Weights of a small GPT-style language model, trained from scratch on English Wikipedia.
Size: 11 layers, width 256, 4 heads of 64, MLP 1536 ReGLU, vocabulary 16384, 20.6M parameters.
Training: a variant of Adam for these matrices, 702M tokens, 5356 steps.
MLP neurons of a small language model. Each row is named by its layer, matrix (gate and up: input weights; down: output weights) and neuron, and shows model dimensions 16-79. Each number is 128 + 32 x the weight over its row's rms, rounded and kept within 0 to 255. A neuron's up and down rows have the sign that makes its largest values positive.
Before each neuron's rows is what it responds to, as a language model described it from the Wikipedia text at the highest values.

Description: Noun-completing word endings. Final pieces or whole tokens that complete a noun or name, such as lan-tern, hypercol-umn, Schoen-berg, horn, ft, often followed by -s or a comma.
L2.gate728 [178  80 149 158 159 116 122 120 136  69 125 116 118 170  43 128 144 152 156 109  98 117 149 147 113 108 149 173 121 111 169 101 192  77 122  56 155  98 104 125 139 120  18 188 168 148  94 116 169 131 105 135  81  89  47 154 130 179 150  97 104 112 105  84]
L2.up728 [150 143 175 141 158 176 126 145 133 151 164 126 150 113 149 112 155 169 153  67  93 117 119 139  51  75 194 177 152 175 129 128 102 112 153  91  82 133 116 194 105 145  90 125 169 151  94 179 123  87 130 164 138  75  20 147 172 152 136 104 125 121  91 158]
L2.down728 [112 137 110 115 117  95 128 161  88 122  98  82 172 126 234 139  80  74 136 103 142  47  97 108 138 115 110 151 143  89 138  70 124 140 150  69 102 106 159 130 147 151 158 184 130 103 104  96  56 145 130 104  80  96 167  92 112 137  94 144 128 135 155 104]

Description: Work/subject head nouns. Nouns naming the article's main work, place or institution (film, album, book, novel, city, church, cemetery, cast), usually after "the", plus related verbs like produced, composed.
L4.gate1313 [123 114 102 157 197 128  99 160 131  81 149 177 109 119  92 137  73 180 149 115 155 113 176 156 179 134 105  73 143  61 139 138 102 153 127 126 172 151  74 108 103 162  80 189 187 171 115 100 160 140 159 156 130  84  95 189 125  59  73 134 178  95 134  66]
L4.up1313 [176 140 133 107 174 148  74 114 149 124 185 198 143 140 129 107 138 135 131  61  94  54 157 150  74 121 123  95 141 121  92 143 114 162  89 101 156 119 132 139 107  64 127 125 134  60 138 145 126 123 145 151  63  86  95 172 114 135 167 116 148 165 100 147]
L4.down1313 [157 166  98 117 146 159 172  76 102 110 117 147 153 165 191 128 100  85 161 118 121 127 156 120 124 115 152 122  54 146 153 172 186 123  93 100 143  92 135 122 108 157 178 120 144  98 163 162 188 154 139 104 118  84 130 120 175 127 142 110 143 134 116 127]

Description: Measurement units after numbers. Unit tokens and the dollar sign attached to numbers, such as ft, cm, mi, km, $, minutes, in stats, elevations and incomes; weaker on verbs like finish, awarded.
L5.gate20 [171 132  41 186 166 124 132 143 147 136 138 158 185 174 101 127 204  91 117 121 114 106  66 140 150 101 120 174 156 123 175  97 179 134 119 112 153 134  59 161  76  34  77 166 131  94 133 143  40 159  81 100 140 117 109 117 132 122 127 177 178 156 111  96]
L5.up20 [178 143  52 128 147  76 171 109 114 121 127  92 157 102 100 124 103 180  88  97 127 105  57 103 158 169 149 114 115 120 177 133 114  93  91  92 160 127  82 123 119 149 118 105 106 211 120 100 108 181 113 144 135 156  88 130 125 141 116 220 114 102 142 117]
L5.down20 [124  84 155  91 104 144  76 160 147 113  89 121 111 116  93  90 152 137 117 110 148 104 130 123 191 136 113 126 129 128 108 129 135 112 114 139 156 104 125  92 107 140 105 161 147  71 147 108 165 118 186  54 121 143 121 110 148 149 127 157 138  88 147 115]

Description: Main verbs after subjects. Fires on the main verb (or its first word piece) right after its subject or after "to", e.g. conduct, display, publish, release, witnessing.
L5.gate62 [153 105 115 138 107  94 189  84 169 147  95 169 158 152 125  99 131 170 148 141  92 138 116 120 126 145 150 174 127 132 193  62 138 110 148  90 109 125 135  97 124 134 166 108 111 200  97 106 173 168 130 141 183 123 117 134 124 116 136 104 134 136 164 108]
L5.up62 [172  98 144 152  83 111 174  98 174 146 123 142 107 127 113 115 151 105 147 175 153 142 141 139 108 115 164 122 119 103 161  91 126  68 170  74 158 102 145 158 152 133 140 130 125 157  87  60 112 153 139 150 143 150 139 150 147  84 118  98 163 110 164  94]
L5.down62 [148 122 152  80 179 101 129 161  77 113 143 132  99 144 144 116 104 116 103 200 115 165 120 126 156 155 140  98 161 107 127  95 108 101 107 121 122 189 106 136  87 109 175 118 188 157 141  43 188 132 157 119 145 112 131 159 150 136 135 133 137 152 171 182]

Description: Linking prepositions and connectors. Prepositions and joiners that link a head word to what follows, such as species of, separated from, divided into, 1962–2016, and list colons.
L5.gate1330 [ 65  81  94 175 162 116 161 137 162 127  82  97 136 160 135 106 135 134 162 186 114 132 129  99 141 162 139 140 181 148 131  76 162 141 177  86 122 153 154 117 152  92 144  32  94 118 151 190 134 150 139 123 223 150  90 122 114  73 108 135 107 133 134 118]
L5.up1330 [109  53 119 114 145 169  97 130 120 149 176 139 106 104 146  89  84 142 139  83 125  54 192 115 129 128 137  77 160 155 115  89 132 108 131  93  85  70 175 159 169 113 211  87  71 139 102 115 113 113 107 185  68 190 172 194 137 169 136 130 141  89 188  98]
L5.down1330 [104 145 115  84 106 140 103 182 126 163 131  88  46 116 141  79  72 183  97 134 170 166 140 152 127 120 122  98 162 130  39 152 138 103 103 153  76 154 132 114 138 113 185 195  97 136 194 134  92  85 119 132  76  58 134 159 130  89 132 129 153 130 138 130]

Description: Bullet dashes in lists. Leading hyphen bullets starting lines in Wikipedia lists and infobox fields, such as "- Chairman:", "- Coordinates:", "- Colors:"; sometimes table pipes or hyphens in scores.
L4.gate713 [112 156 121 139 147 124 169 105 163 127 130 164 106 224 134  74 121 131 130 141 171 168 126 106 156  95 143 111 164  90 124  96 155 131 231 177 106 149 151 156  66 123 147  58 159 113 119 194 113 156 166  90 177 144 134  95 133 115 141 146 100 124 107 147]
L4.up713 [121 138 137 110 101  93 114 102 156 139 145  80 150 173  69 125 105 125 135 109 133 197 109  67 116 107 139 161 128 161 123 107 131 152 139 184  96 129 138  97  60  77 206  93 119 160 196 172 100 143 134 114 109 118 116 127 147  99 102 133  79 147 136  63]
L4.down713 [187 136 149  56 155 116 107 114  97 172 174  74 146 144 155 151 177 171  86 145 147 119  73 139 120 164  86 116 101 128  85 126 142 137 101 120  26 195 167 105 180  83 134 148 127 171 174 151 122 105 167  94 149 162 112 173 137 102 122 137 127 152 129 147]

Description: Capitalized word-start fragments. First subword piece of a split word, often capitalized and at sentence or name start, such as Ob(ovate), Mah(aveer), Ul(tras), Kr(ak), or sentence-initial In.
L2.gate1307 [100  46 101 165 171 129 168  93 158 169 140 196 181 150 103 135 139 147 140 158  95  88  94 126 119 161  94 138 116 120 154  90 127 136 170  61 151 127 126 193 120  62 154  97 137 167 115 121 102  89 157 140 132 153 127 170  93  85  92 160 134 111  88 111]
L2.up1307 [ 88 120 146 153 147  96  88 109 115 170 159 109 136 139 112  96 116 107 112 173 156 109 208 121 101 119  87 142 109 134 137 112 126 143 200 168 108 141 127 148 153  94 181 146  96 123 128 158 152 163  75 133 142 148 116 138  73  56  98 155 106  92 122 144]
L2.down1307 [107 150 102  92 133  65  93 147 161 106 133  59  79 122 153 134 104 141 129 137  81 176  95 132 171  88 123 165 152 134 106 123 132 141  63 103 134 175 180 109 129  85 146 139 150 110 142  81 138 167 126 122 182 151 139 138 181 178 151 109 186 126 156 167]

Description: Noun after determiner. Common nouns or a word's first piece right after the, a, or an adjective, across topics: ion, animal, enemy, chemical, boy(ars), cooper(ative).
L4.gate1041 [116 101  77 160 126 157 102 125 147 120  94 162  83 145 121 159 129 112 133 116  90  78 140  95 167 164 144 129 101  91 113 115 109  70 182 137  90 178 133  58 106  91 159 119 143 147 176 143 160 167 162 120 112 127  80 159  85 161  72 146 109 168 104 111]
L4.up1041 [126 110 103 120  95 215  81 109  45 124 160  98 110  71  88  79 154 114 112 120 149 103 139 139 128 120 113 129 110 142 182 133 159  33 180 112 126  58  88 112 146 165  65 154  91 127 133 108 129 125 100 175  86 135 108 161  59  94 121 139 122 123 127 154]
L4.down1041 [164 182  85 128 167 174 122 115 152 149 176 160  52 137  65 123 103 103 151  73  73 173 113 131 138 151 139 101 129 127 142 112 130 118 143 168 158 192 129 108  98 101 141 178  99 123 161 171 114 189 140  98 133  90 120 155 152 116 141 126 159 167 178  99]

Description: Word-initial fragments, work nouns. First pieces of split words (lit-urgical, lect-ure, Dr, publ-ishes, Rev), plus nouns for creative or scholarly works such as book, opera, film.
L2.gate770 [137  97 161 172 110 122 136 149 132 112 120 154 134  81 111 101 137 208 188 132  99 104  82  83 137 147 131 141 113 139 180 101  99 141 112  97 154 145 108 131 149 137 120  98 115 112 113  84 124 142 144 135 197 146  83 162 114  89  71 138 141  83 110 100]
L2.up770 [175 100 146 155 106 112  92 123 113 140 178  67 138 155 141 166 138 148 116 129 122 172 177  79 132 158  81 107 181 116 153 152 143  94 174 143 121 115 125  68 185 116 159 119 191  79 122 101 171 139 131 170 185 212 118 101  74 147 118 110 120 102 115  92]
L2.down770 [121 163 120  91 155 104 141 159 123 123 127  98  44  62 139 112 117 122 135  69 124 166 113  98  87 141 138  87 138 101 172 126 145 149 151 139 106 122 128 121 156  75 154 115 164 111 121 108  50 141 140 130 142 175  70 115 157 101 183 138 146 100  98 164]